{
  "d_model": 256,
  "n_head": 4,
  "d_mlp": 512,
  "norm_eps": 1e-05,
  "rope_base": 500000.0,
  "rope_fraction": 0.25,
  "qk_norm": false,
  "attn_scale": 0.125,
  "bias": "all",
  "beta1": 0.9,
  "decay_fraction": 0.651,
  "decay_shape": "linear",
  "batch_tokens": 32768
}
MLP neurons of a small language model. Each row is named by its layer, matrix (up: input weights) and neuron, and shows model dimensions 0-255. Each number is 128 + 24 x the weight over its row's rms, rounded and kept within 0 to 255. Numbers have three digits each.
Before each neuron's rows, "fires on" lists the tokens most often at its 100 highest values on Wikipedia text that the model never trained on.

fires on: " is", "os", " |", " was", "o"
L4.up122:117111114106129149102135120127140141141121127112134158113154119141150098088115140134130109116084088139088092136089197123148131106109135136095133184147144177087104148119134140105163108119116116140147104098121157127150115110134124117153148132099164113134123149122117069116116129113129103135121105153154118138119164111148095133154136082122155126106131128144156106151160155131113124156113122131107091106091061121085172157132137107162162147141081119158122155111100149099118132120144128119125126123169167161116105137140107113143146130161156154129140120131122166110157123055144110126189121124122145153165150118116143094192130102125151121128133116103143134129157165082129082115068089098101113106136166148134125094093122100103112141096120115157166158128153136119151128162108163

fires on: " life", " age", " -", " name", "aced"
L2.up217:100150127112101143156083143145185093130142128107118102161139122150157103147100108136119135099144176117150115130087136144135072162112139118122110146166185163156121131137173131085136115131134098148126094144114113150123100121128143103071089148148095159157163130159146097106094167125107140143148101154145108148193125147157106127132119149116130139120111124153141155164118151132155107170090118140112117145128135142064128126133089141135158133108124094118152138123102195127143103111135130148128158144141169163107120145121115118111134115108137113162137168154087125098151104079117114096106111118102105132094109102161113117131127110110139101122092120131114106089131124116168137120171134130110108121103143173087098130082112105137103121121176114104104155118165123115140083161150115

fires on: ",", "ase", ";", "vi", "ance"
L4.up43:120162096171109105160092149122094149127126104126136114152130098085133100126133098122130128087102131099151096190152144135144132100133162121114135107107133134148140151134109162091117109152119184118117134130152147117093181098123146135115093107116146129155118108105121091120134128105126141168148132128130122088127122074091130148138092112133116127133161133204137104091143121141143123154113141134072125105119085158107127114119135117158145116120135100097179179123123109186128096131134084157139162144133131121110129101122090103141127121134171151095166105115115105157162108125111131108120130147114115122143142111161142150131169132125127106085174145094123159181119104137141161106148078088143157128100113099146183179127160163102130132123143131151159120130127127145077156130116138

fires on: " rele", "omb", " old", " named", " met"
L2.up282:108149098079155143165105146156111092116118154147116136129112087134148132145125106128117100131113130115146150183124155124126077096122160113100097142085086084091125105091151142145139124149145157113116090106096127154146127129109121127115131127132063131137159147153171095098147137118120166099191084134125115127111137154122091165119105119140134157150164116140144065171113106165178138139138144102116112135144132122132154137111089088146108125107121132101138135121096140121144139111107104141162140138138141159124116183144128116164120121084133135155130152149085136143101070134115152141135121111116123100124114109115146077102121089117157131155111122157159113149115172144099115148112167111131111170089112141165115129128175099172148121154146154104106145138155106137135157131105170

fires on: "ced", ",", "2", "3", " years", "7"
L4.up36:129100144142149129123131125116122091131149169129106136173141168126149124071148116114121136114119099070126124131151132126121141101078119129163142116115108128106126200156146164138126131104112136130142146076105137149126155140133163151133082128124119137106133107102108092146144115146116118118151091091139134105095143114140130133115075098080143129157096107074103142151138094127198104106114160090152143093155115151079119158064148120128092117172121141167099144147135158167136103102121115113115160132124098162140128144101113067118130110160131136143141133194118133105138098094089156140121119107142126162131157131118124144129086112138122136127150113099135151150110131152136161121109085082126101137099156124144122107110182160106152128127168142148122147124097142103145125097117128

fires on: " its", ",", "als", "cted", "ed"
L4.up29:081140078135115151112115149136099117108136155110117182112124102179152094120120169149121080115139123130138146084159118104129148135110106134129088141088115145133109123117126112143137128112138207139176138183161162120126124113156134128120094123140167101147098124072109098128129125143131122123098135155120139124155111144110106114115114098111134104151112111123137110158148106159091131132138121102110123142099146096151152136145150150167170117127093157179100158158161164146161138091156103106144112103131138185114155100128116163094149104166128111115148117124095132122133130085108123146122134157110171183150099117147122091093154091152142129081128140126115111121129145099115116148130102119108127104122097134130126117071150120104079114145109155144162115143132138173115162167081121

fires on: "ility", "ipp", "ales", "istory", " Australia", "ons"
L2.up67:114119171146137134159125115136133146172122084071125128131134117139110130116123154122159176137131103114108116128162118058142125120112154155163107115137134112158135109111130174131107144136139125146128167137148123132172132124143118161167171129169141167125116178153159131133099125138122145131143142113141141094081129127141077149143085130134087103059125121097120134191103124092124137136154132137139141112112118092124160143164096105113111140150156123147129116115157159154099133141075130104101136160105107132148164118092121165115117110098154140146112114084117133071119165094138123143089131150159114118055136146124082100176129128137163139146121133153118098096154133118156135133110141134094164150100134115122139126141142119083129115122167138132074135079094148114121120138156151

fires on: "ed", " h", "H", "ary", " not", "als"
L4.up39:113146118166099130130117108142115141134128135123104139105193115142128136111134141173170114120070139158132104114104122127131124128108133151103095187140145121093116089143096144163179100082100146162124151121123146100119132117143116100142155099106150062159154132099110124136095147124108153093110126145111144112092098119111102128116081109107123118148152099102122125110105160135128120109097108148111123116135153124098185172143153116153147150137128122146113129166093140141112146102158146098151140067148160143111123135149129126125170161112092139125150080136117066125141119137150105135169160146115144167133172137157135154156152091148151116142125132126089155162107144099152159144107137138127145095109135141116150125065121139124104180133125154172139142113110114130131131152070164

fires on: " early", " well", " based", " year", "any", "2"
L2.up166:138111147146121120163134132140104108107093091090135131088131108105100142084147143149117131093122127153122109099115119146151097146151121115132151169130158176138124149136136134096154126117154125109103151150124112119141119113148181144143109157161128119112104147116137109132183144146093138120150116119112108140172110142114146096117085111120089110114126112154130107158137154123097118120117144082157146154085142117108143153102120138105161121123117158111164120134127144137141135082141083125134125152150117164122123124149144159110112153131102121138156162115116153048119101152110103115163113130105093139134087126143094103127131101125162114102136108111066128138135142134172136123143129106135163115093126163085126150080143120092145155127127141164110168135149106216130159210178092

fires on: "ence", "ony", "ase"
L2.up238:086148125104135153117141118114083148171152138101127104081148104132130129117150156150136069134112119097113081142123191112113094109140148147131130126125125138125145169131124157158123095098129150145109129114135103145116130100185124100124154156118150136132117124116097066087149116106117168098125187179163088124145140102152102094156176154068092153128162117114126102117117096100096156154165135108106139156123066128122094151100120147129168043111139115152128186156118119164124106137108137144119154115098142162116117120144126098129139154120132144125142123073131127100105112157113111131111140134131142143127132117131139131114128150116163151120113113118131165169122091113126156128139138142146126117149159164133148116095146111131117148091134099096137110136166106122101124090137151

fires on: " rem", "duction", " use", "ission", "ages", " called"
L4.up164:139134125141121131085157127203155151123130133073158157138133119107137102126149114163128096102125129138113169152116131118159206152165098129096137074157160133144089125126076133105128101089116118165127081139120121145115157156141139149144096163089130139132126166081156101132087106131146096115129132117118139131111147152089157119130130105147099116100126149199140152108141088092125104127152145121089165095128077114112143145090121120110101115116140131134140134142106162122121162146153133116113180113110127155141139129118108120132097138128125133123114160131114128140115114112138170125111087133106151143146150136153143148101115095122113103165126096146144138146152147125126091111143128107149124139130137144137135123170107121154152107103154119107145097172166147127070108065109190

fires on: " ", "art", "an", "t", "ic", " prom"
L4.up138:160120149150168110129168152118101131121162103115167098119130148118158114136154116154137126149093152112111123127133128149092104121130150190130084143140124077102148157175159165092127105110142089159109155126121109113073129092111114131161165126148133125179159090114119138107155144123109116115093136126103128139123179135140134109124119097140106152157151129114145135110080164141163099136132123119092132113118123083040100139081136114137134153141147133118111105109113111127106142156135143140114140097087142130095136144133050126126125116154146127119165113133121112114080060152096133136142153126124141165086156130117094129138127152153108134094122149135109149099102124158117129127097124123170135104107140192170132104128132110108096159124123120123136161141092125105142128164099147

fires on: "ice", "ated", "ction", ",", "ired", "ont"
L4.up453:070086154109144167107185151114106123161132086092139143129145132153123119106178123169091161151159127129113123096112091123154110113126136170154115104100101131118145153095102148092127090078133141139120154101134121151141157151150106125111103123155122136149126103107142142140144125139127111113125135152132153158128100116171133123102123098147141105124101115151126130134142083150147105150167099099167139147122134108138135139118152117165098092129142186109130104155162142084136152072143111146163110098109125094120115114114151128122130182103095147137172108120100126129084133099107176134112133139103142090130133094165121128106138169106123105129132106122117141168135107131154150122107097159124135089117152149158103127172118128118205129115180108105111119151130147121136177129148174

fires on: ".", "0", "U", "ber", " and", ":"
L4.up309:146133102163142085142141097159119130111143145153156085159120125094144127111129117165131141082116122159100099118152146114153102099083130137083126120147133134109134100102094141116141124095125094176126129106098158102123113159146087131097128115075131108152158143156149063141119171130132115093137131129131125106161145146141114131142144156125090103144121113164141097127138117122075166117080146117134145113135163123061172136172145123148126109148072112149108144130124159116135133102100169171122145164147080110164111114139035112161116098119106127111140119169134151108121132119140114124120136141138090129154142135139161118118146117107119147107091109179146112118154114146144180108137120135130146162157181144154126149113148123116132120107141123156155115119112090126161132135113150

fires on: "ography", "ation", "istory", "ics", "ulation", "ment"
L4.up125:121096166123150128146137158198108156108130163054164109120137128133140127097161125117114123151103189114145116134130122129117149181160147155130174123149133093157154115133099157144132124101152138122159154082094096136092124134083146168095083127131116119119099133111138086115109144112144077151151124104150107144106129120152125114142144131104120139107137125132160109150161115158166131140158131104136139133121091091123133127097137115139184078125140128156104120144106143159185146130152158119111172115118116112080147099116137097085105131130112123130113122105128117120089140111153116134103076139116165154145158131153139158092143102134136114144147128152145161134127109129075147105095141142124149166128076086119141110128189116140178151110139136151101135125085140114150127142104139

fires on: ",", " between", "ater", "°", "w", "ated"
L4.up412:107098136113184160117129123133132148120140144120131157105083152133115101151150126140134146148141117107145122136145141119103080118123087138163119133120137163117126182140127141131133148107135128144125153116155133166081125099090125169080125132112114123118163145124137120073208108078111102115120129097131126143152123130174140118091135157103116117131071115102135167106140098148151144184137149134170112163112154176126125177124153127133144094091099141120098124119142090125089167089161134143137124118135120161126122122064168143118054121126145132139150077116065167117128147119137134124156118125136160130126118128104119160177113103111162144114109177126176147097142130133118125132126117137126118127141131153135107131112168141146163099113131154104140115158115150166114100109104136

fires on: " is", "ward", "'s", " was", " /"
L4.up243:164122128152153149124143133202172110116122109093140084087113138150168149110103114113111118136158118128135115117108127133140189131103121136171098123117167132169136114129164082121144145089126134139170093167090157160123170162095116119121142164115110167108141160116159108103081116119140109138123140098165110129104111138121095136154150099116124143093118128103157140126123113108137111117123136125149135139106081140138180160129098129123125098113102105107081147097115125101119144134118165128093129143150125146090139123108138060131141117170110155134135168126097101172139163100132121157129090163150135146153143127146147108145147129151174152113099100138131126147152097119078074085117131149093083154131155082133125172124153084128136098110116136146105139154106124130125124119129118

fires on: " near", "rom", "\n\n", " off", " John", "ful"
L4.up511:112175131134149143176134138107093163139143080099145156119155113126111105119143138115124144148127152154152164163168091118117146085125164150149101112118112135141124121122104147135109097097117169133131129096148127151088136160144073122109099169114161091166115075110112162127147117125131132134081110110143123092086120112148113134162087069134156151135151121124110103115134111121146110118102169125122144133101160130130113128119182150140118103129103179109112125122143100085170111098152106087138120101094145159124100126141122103177078173107110128115137123088098136157141160122088130105116187161142136158117126127132146126162129120122140158125129109083153157087143132133106119134119128117130075107180134145119123102158120107159139156150142100149149141133094147141094148093135158

fires on: " is", "usic", "ask", " was", ")", "land"
L4.up303:107109103130147112166149091136108087102091118125149093092133111103096089163121149102140114104155139111087117120140157135133128096149141139172171138111140140133127091131132134164142107092143141120147108104151131148151124135116125135092115093101117148128157171116120088087196124117135123122155151164155102122173133176116098145142134088125143154130173130177130125115113148141125107139129148141142141113129158162129136153129164130105066142078152104111117131082105150144129121109099120102141185119096109126060128105148159085128129114151143116112144116109066169123148124088120058159157121102140113146161147130156135149142146144125164106107106107143124140148136132130168102117131136133123117091147131146116152106106136111146136177119120131109188108159074150126120128126138126

fires on: " is", " was", ");", " list", " /", "The"
L4.up357:123145149149131140162132141139172123143138097121187140120124124142126096138098139138157134143159144102125098110103125141121139088136119139140127150062087160120132158145162140100148117099130157144180118114173127191143159127107116134163120165095112091121122133102099120130120116123110127138149134115141125110146123152144076153127128075097165124109126097106206131138133126133125131131114112128104130117139111126115137162120171095123093157164064139122112137113098157155126125086109144114127122153097134132122148122146117084096138122149100118107167152088094126110148172077098115123129081153150098128147160111199155152159154066150117161113104108125095120134133111126099106103124101123079112152130105150133078144107136121128137134126114106138099112123132142149113173106140162

fires on: "2", ",", " of", "9", " a", " were"
L4.up186:137121134121126129095126111120105128130142116105156087083138162113152096111181136153159107163138099084166124136118132126129158139122093118116086116158151171123124135099129136128115110130067138136133138127167142147140136139171158184137141106129115136131136166084139113063133136126104148097140147120145099139169153149130091155129169119127077109100147123107085160122139129121143121133109144156181110137104154165125142131124134149149131149132104149123118126084117117076097153094109119142079145146164130139116126130126123139119162131096170102139113184110094149150108109115114129115114064153110113140180163112132138143155129103112123142136109164138184146126179094149118117114089114137096140076136120128149154134075126174103157129117116142141158163154117146147083105121144131

fires on: "ile", "ten", " dr", "ball", " more", "ville"
L2.up431:086103110094179100141174108159163100115099113112109150142140109168125101093106123135142168086132132124130116113130133167135137168129104127078127119134135157147113134181115143118152117127143097128090138103129140130101147139162198131081156136171098113181161151117145105128142157143126139162164127166117149161112135154121115147163140113103130152135081153127139110152159146166133110131129105094105110142119151085118120123138124107151117109124146134110186130145167115114102147139136103154089170118118127122114136143199121133142127144105125153088139119144084098157142069133099135117162114117104107105117142132127131094158165133110145131116122110108098153111145143110153102171133150073111167136068113109145077108138120115141123129140113134111107152149112138166141100161113105

fires on: "ced", "itle", "hed", "ate", ",", "ames"
L4.up19:108095137120142127117117124080138082144105142122118112134120121139121121081202177131143117124167170120109111126120156146117126116151126132150189125121115149115117135153131150125112106119119112134141063141137150162149140120136122136097101125107144154164122129122164120137133111128088109093159129112156107157115116156067114141128105148112106143126175117161129123152106112115131105132114168143165084103148121160122149144091110126088092162150106134132140139083091119117124116094106118146117159114132100095105143109112140088112109100160171139135127125154111128157107149150116115168107133124141132118152170118140119156109149101098115170138126136133155161131161069117129111097136082104082077101083189136184125164122111146159165152144166146155158145114083114156109131130118129

fires on: " also", ":", " |", "0"
L4.up416:127107131155138154136148153146117160136128126117148141137157104099133103099165155116117131136105133130147097151107108102098160097147100135132100143081121176115147148132082166094126138141165176110139124136154096135104145111156089125100146142075140107157086138101118124084165170091118124123123087101109094133132120122142123140138142137137097102117142111116113127136084100154124143103140180131056112136116119137081120132125161090142139126101140133112125152149089155094138137082105154083147137102123089146109109117096077144166131124146095136121132139144109127127178098133107142143151163133160146112119146147139137177162128103136156188136148133103075154099158124116078157139127109135091130153142169131161160105143102167135135125140133106125141136131149136170105184129108144

fires on: " within", "ified", "aced", "order", "ful", "ouncil"
L2.up187:163128118153143158123105151117090115123085142129137098139124128107107112117144094100106106098077156126096116173089142132093081150117133113080118119103140152125151118096112185166124176100088071152108153077128127153117141089096103128111138136116077135127198147150131190145186143120128101127096154120128133160143153114095094089146114128123147161127135173108153171117115130112122140125123124122088114154156154114099151127109155128117115119149117173115157137108083145134144126109163110173141134136145179123129115140101125124129147088148146139080135123130142128140137154122101127109107181114102111099117133135150156116095134140144148131136117115111124161121128192122107164101157121120146101088173103171113119121137133111146125140128141093141156124135107150127115167132130133

fires on: "ey", "oot", "ue", "ara", " bus", "ford"
L2.up284:120147141140134142152149103144094128164154122139156162095164148110136081129133156130131168142114121104143098118147138109122174082116118156111109087109149112144113105144115174121115109110109116150117116128131153149101135134175126125125153149141164120173081151102100116136102163126091136129122133161090134116116108135067098131163119124149109110156127106096121101126150124142110076143126150120124134092153109098107148159159113136120118124124126082158133100159155115116107142108087186108098126117140112123187135138167117180144104065103144090091125157124158190080087141133172154094145133128118083135141148148169102110141098137133136151125126099147126133125140109116134124119107153150094144170167162102150135119101113130129129148107146137116140155072097117093125134105123168

fires on: " August", "ished", "me", " develop", "ended", " own"
L2.up0:132153117136145091076108139122117159120093120144124110126173104135140124139142168136138127097144168144120136131167114129106103138111154135148121094129170136121139107159131158135094141081128138144150132131134095150099174089158074110148114162111130148110119126102165121132165115141140128130163140148138171137158148146129132141132108119120093174134103176144144152131129110184102090149119141137111192102097136136144118141116116117115174098122080156088133167105114112139137121116126123178124126156088110128115091130141114111156120075123160095085152158115133137111103150116142108140138134147079144068116107120160143091124180128104115111132052106139095144133126138108153152135145102150080133127166117149117127181101099114125175131113102145158128163134123115157127145099119159

fires on: ",", "us", "5", "ig", "ri", "op"
L4.up504:111145117140129134095112158134151120144143115142156128141116142143158125160107113133157149131137175111092102134147141131139168100148139146136139130052175106108126162149093120098132133141149121133159117164153152142110163134091105134078106099113157082111081124137116094112113139107139162145122123130139081120093143108143121128118145133154107149130132126114119125149144128128123150149115146118112117091121131147137131128138130149141127108147109104134106138103109126187138137117080136138155169141114111150077156141126102101145135077115118152159124136119124141102149170059108096117125107136148079119141113083122134093116111122113122104107142146148161102138109112121112098185104118102104156136135099121128157150155181142104170113138062152169154076174100116112135163107077191

fires on: "ty", " near", "|---|\n", " run", "ke", "ase"
L2.up135:098129127129121162154166095114110153182141132113157131076089095126136090152110098129133138138096110133131108111081148139123144136145142160119089128154157190137141192143139124115172100109109151143127124106130105130120140100126097123146139135125109132130116180114112095112109116123105125119114115132193137105145139144157124127115130145096123200110141085116147080107118145132111130162174125146117134136119121128128105131165127131133144105151147144116134174106124088120113118154090168120151123116178151159131126124129110119109175176127137100071113113129102123131119099149111149112132146196154117125109160102144146078115198137127137153145142126094126128113109091172122150136135098101109115148171114126129096103139126118082097166118105108158147132157184138128119157111132151

fires on: ",", " election", "istory", "hip", " life", "ele"
L4.up212:116107128144194165151183157160097112148143173153189139108148140156148132106115160177108133154140130102138124128164141093111114150098133141121146142109107077103130172167131133145147142121151144120123135129137126091103129154110151148090125131127145118139111139086100128128102128143136146092122121092144124112136133144140108111152080133124139135152136095124119136171116071139143134114123114128129142099126115122118145113098147093146164083155089154097136116133155109093089142117099168087105174082136153138122135107145120143122109105163098092159107109144122118109094102140162178115130190117142159125102142141149130143083102132126135114140131125154096149117111150104093121121123109073142139179117151117118141073101121167119154122132170178180137134098120119143113150100116109

fires on: "F", " to", "ter", " G", ",", ":"
L4.up454:114148149138135111122107146117117092129131082116145140139110125101135145133131169089136144128113133101103095152129126130114119126152146134125149107078122161162151122093114086117125103128103138142170135110138130149169146156123095123157210150094134128124131126118132090113111135150128123129142172133131088107092185095114095171154141111122182102172130097118129117086134122140125157160129157119174126083093143110135144113141136123115103093127090123124164099107140111117149171056146136110134136145147097132092162109138078142186134146141107096149137104127111131164138128103130154106122164138141094139137140141116168128124104086129129090125115157133163188138179125140122110103111112138109105111215104127125121121151118163126148152119132148153120101154096128140095142128148146

fires on: "ography", " life", "istory", " history", ".", " music"
L4.up92:135076110134181140123161125212159155134167141080164116140107134127143133086136122116129102139201141092126143117133142111143158149122125148108111114113098098120130137110112114140111146082134162115129086111182148089122106153131145155152097117091098154106144167117142148097141072141126097141130130116135122087126095157102088115139079117121172121144148130148130131117103115111125150133144147075158157148147100151139135131088139144135130134122125154106113138169155120141151141139104141107114168095114098135097148098119107110109117113118094152137118162130075130145109098096131115147117114063113125106120136101132141188110165125144154173111137115130146141087119120136115114086113133109110149161114137129157125096111125130111121141157157149165187130159121126146140134076122116

fires on: " and", " ", "1", "0", ":", " –"
L4.up120:156131119166158113104125148136167155119124131107145118121116109145151146123109131083117167129082146124126110147114152148140148138170132137096131163148132117128157145137133105101145108144154139118144079134137140093093159126114096172112153143091094105177098158125148124058091178129142116141124064101127110110121179138133080135125146129114154106131139103122164122093105108123110076131106192114113108111113126115053137121149162118190172099131132126115122118134110169114125111108100149126127125094116120150135131142115141132119137127108127133183117164145103123156145092116117154124152138157090163119172144159129134148100113076160154153101162148104132130116165089126086105134120135100128117119177107106155130128099124138110140137138120120162121091148137091170117145140135153

fires on: "6", "2", " and", "5"
L4.up340:129104157136109138092114071155148092168156066073147099124107086161133132142148119109139141183174151108149149116120126113147164135077111165132140105119136169138123120140148133158147145126148143105138142123123120159171144139114111132067105123146142099113108124142173104112101104107114109152157112124166122122116142145126137122139132126136169138123053091148144149117146128151129122164179087111140147143116160089105157180155115171145094123124089136105145133108098113126122147137180110099144123119096126119121141146125176121099124105116159134130145144101124138101149187128118163129118076139128114125140128105099116110087142131065104120112123114155154111143143149107125137138117143120137151146128127184125143083114143104156180151087131150132118113138110152109136148096135110

fires on: " called", "the", "]", "to", "ck", " since"
L2.up95:103127128143146105129122159108087113154130149119088141101169155127129117104160162135122161090134120149146132116102123116126144098105109130100080139075074101111132119134171139105100120139099141100125147110133149113139082109159095105131123138148119125139142159130169125137181152135148131142117143142130145151158169154101125121172127120070174129147118123076150124160097134176049104147140136140128151092109147129120109125120096115146172133158145141130147179171126084113116168114142159137089121099133091126099150130134085130168099161094126149117147117139107092115150113115157163125114126148122182119127163141160105103140142120154123134089146108075156126122110151126171135151111142168143114148122169075135137141116133145106110144150120093116139113141121141176126136110115157

fires on: "itle", " post", "ist", " World", " ", " mod"
L4.up132:154156135148137104144167168155110122171149131096136109118119131117137107166148142116122134150118105109137114153107130102112096142151148122107153148102090134125129151160099153131127125139080146130074189131140108120117112121143135186133193152119111126191163071104135139158170122141077086135096132114126136154147134121114104118117144117134124153130137130147112143151151152148194137135115079146139112122094141114127152182042145160096120121133107120101114119158121118115153159100118116146141113116141165126143115133140119150119118174103166123120097100136127136117075109159130148090147136139138138172060145097142125132106121150141090127118131079116109163103132152155157154137110120141114131116098136110141169134107107160102123162145153113107092131147111164140101135146139148

fires on: " is", " was", " to", " mi", "):", " of"
L4.up248:111115083142113143151122110156118113119093150116145131116107124175135106121077161113129112104157109121121076128102187148115133087154096123093072142119142155119144118140164086091165080130142113139180105145110122172116122132137108117165130107113134150128138137127101158106140149127122128136131161118132127105122112178099104123142132082129148102139152104168160124104126145132095145155098128158180135169102148142147144102129136136164129146152082139137148177093105169145117101144118120144138147116149154158128124101132153162119140094139110152115131115093076151099143171128095103136174073123131095142098165110150116151175109117180152114149085141125094132121121107120116128099119124144093142109149095137138139129109148120098135125159107107099163127146075111165135163151118127

fires on: ",", "U", "ased", "se", " ele"
L4.up279:129145128126127144106129101102142097066108138087140115128137136120133148121145093129128172146136146096145117090099127123135113144104116127105149142103089154151121175169144207093152133110128148070133141171170133139090106145118155149102122120136150135117084116123108098094166133107134126109148145098155151119167105143159087119130127056105131098146125096134081137145171127137160142157148131060168128104106148121152130141144155146110159143109126175119139162115157140120163125079161127123117131123143131124147120090141168146115069125101100152096168116118120134101123169119159114124156113175165153142122115112122104090128132132120107146087136135107159152104135124128143106124118141150149102138109155153119137151113139174122147143110126115144145172127163156178128126112154103

fires on: ",", " ", "me", " James"
L4.up3:168140106126101091101159147115135139158126113127122113119109138089118070081153110111125139121116151154130104131134140131165094145110150135144132104116153144111151134151098135158123090107134128134128130098150143132149085127198101109085144163152124139127144135138164118123225154074129121136100134143153090159163099123156082103112164100136136198174174158166142122111113129120174123158134122130081127132153112107119128129112132150143108123117140117127141119098118122087156131146169150140116150123129103111143111118141091109126065116106169144120151170079139159098126108142143168154158155159103124170093117143132143069148102105128168168134096110137153135144130139143104138115130105151116127137099130101146140154112110146132128156129141118121108127158119133128155157127148107

fires on: " min", " develop", "sc", "te", ",", " desc"
L4.up23:099129134136149171080141108131107118121114145128089151137153142101128082123172138080122143123117107127136120118132124121087113074085133137104132159129140131139150116085152146167162154139141107132147116107128154153131145168109130155171165134130150114124093141160120098142127125129106114124143155139127162160124170127103111100166103147100170074126116122091110116140129113111130144095080112119129156120093126110120118121084143131121161115149106133149161158120077150121104173110123134152126183127161084129159082128096131148091140128179115119103125086153108087108107134117121143121164185157138082108164120144124141128134126070130138130140138128172124152089140108147175142138127125157093133149103102136109156115147056090105119142132121160142156111142135093146137112121110165

fires on: " and", " Be", " Rober", "ome", " is", ")"
L4.up286:119148138108113074174112150132147129102133096076158154126128113109095105113139171135127119131169132118123147149148132113136126114189166136145116117104137104131125088148143173086140113137138141140134109122152135147163163105122108104106112157103135138158146127169100113117190142119148138166137105167121085101101142106096107165136116108128158134118116149131133116129104095133138112127114155192104108105066118096079107124070172148171119162115123143115091080090119136087125125097139109084119135134105130154090108130139124084157128107165138118143138143090143175133144116139102126153128156138107105112123168118140126117150116081146139149122097149118116159106148136131125134083126086130086120112159128182098160102135126135129129146126164127142174095141099156140121151136136146

fires on: "ber", ":", " high", "hes"
L2.up380:117088119116117097080105076160108124113136124130174120123143128127116130122143138128156135141121188115117127152142107098115117169102123142079098100128124110196126088144113183146160118092127115161110113120105157146154139131111138129084136118121112125117133158125160127130133176097149093108112109108120136116154138106131132133190094129128147130126068156149118115127156155130117129127111120127154148132094110178121144138118152147155180120156117125052130137134115113086120118145122143133132136098120089103105104088139118119103111096157173154119173057158124093096123098106141131122118133127138132122130174181115167132113173094106101113131107132144145165113121088121159145143110126157133152149133160115138108127153107122138156136117183148149147097148089127168165118109117126

fires on: "US", " eff", " Afric", " Russ", " can"
L2.up40:122147086119085086133114144104142099150146121128181145134123118167148139180099142110186127131103155135098152166128151118126131111123119192127133151135143139100122154074141121113161120063124158118133127095132130109151126095148100116137111154075106105126097130162122153108142101119166102144120100114140151132151084151149083136124147133125120125101133127115127133138119135136098135136097113117100182151061122140117147170136160157108134145116087141124130105134115152133136132112139121138127134173098142111146164107136124126109136111134085105127063127152126174081139136105137101128154122171116095114123130092162158138177148160154120135145131116106108127132161158198151134124127102120110145140171124119099126178118137134106141112151149119092156070141098114125121160144085124

fires on: " and", ","
L4.up91:159126119140187111107147140161134112132099098114175132132107148106109049117146115099126141105151142121147152095092086112149125150088107136141137142138127107102136143119127175136133120098093105139102135082114164166088138136107153159122140092154106125135176156117156149098171101157146123100128125128130123121203137176085129148094141146085160158134140145129103150057113107118141123140143126147172112137117112105132133164141138144163087132157129126105094128115127057114112106124093123133109147145109123119140099148135131104130094169134145165090165111123119151109109123112145125132103152101145107101127161113155146155152149103129151151117116137078151134099136117158128107138094144128133099126105144168165112167106126137158163105143135130141164153142145168151119151126130157

fires on: " and", "io", " As", "4", "5", "."
L4.up6:163088149103119118143133111176165123143157123087133059132122117142128094108112101120127147109163114128094150132123131166177179132155141146139139119119186142151121136097111096102130103089113104160137136128138140141156147062119132139099143121122118139149072162128144080118129131132090100168126126100126094133089133127131124142145162096127095151102124123141112144099102128068129143128135140151106135123131148117118158134106163154178093128144113137104155139128107142157129104105131103091133122144133099141074122130104138179146119105122102121178163173082138141099124094150160158123107147154084111134163106132111151122111131107122140138113143124117166140106139148113108135134124128104102133144155132133137171175102152152163121122132112123119123082182126158134099157104112196

fires on: " On", " bro", " within", " held", "vent", "side"
L2.up498:128126143120171093078109125156131141150116110162110127098104139140158076145135131146113122146084110148135145152079143131100166120122126132137143093165150130124113157130128156104156131105127101128151140131143112125084125093146146123105134114135116121140138152080151109146075121105112112110120120155109116097104190158124124116117124090112114153103139138157180086112110134080116104132145116134144116144127122138129137123119117071121169158137141078116198153097122088107148139155129173164139142125154165127088124134098100103127115142164132136130119134132099104118131094171135118113140117134104176132129133119132128097169159123149123069120151089131145148122111130091098140156121133081108146181117085167148057119151119150122109100100148151166155146134139097135140139180129150

fires on: ",", "B", "Y"
L4.up489:177157110130145139123128144128160132136126138095153073123105122106138148078161107133116136073123143132103108135162101124191138109160099124110124120076120121173121132145104129084117094155139171136150126119174097099151124143132094157077146130117148128144105127110185093082137133135144123118136112116118074131118188132142111115177094124125119132140116167108144113105106110129173109152140133137105120061172146136112116138126129145136104127142145124099174130123122132140136141118118099101110162136117141098127151140169097121178115111088149124162152141127141125158131121141087127122140158170116138145118130118129128111110106121103115161121137126122142132116140140147129135101154085118113142149139081133147156163149162198120139101083162123159153113172086091154104169112126150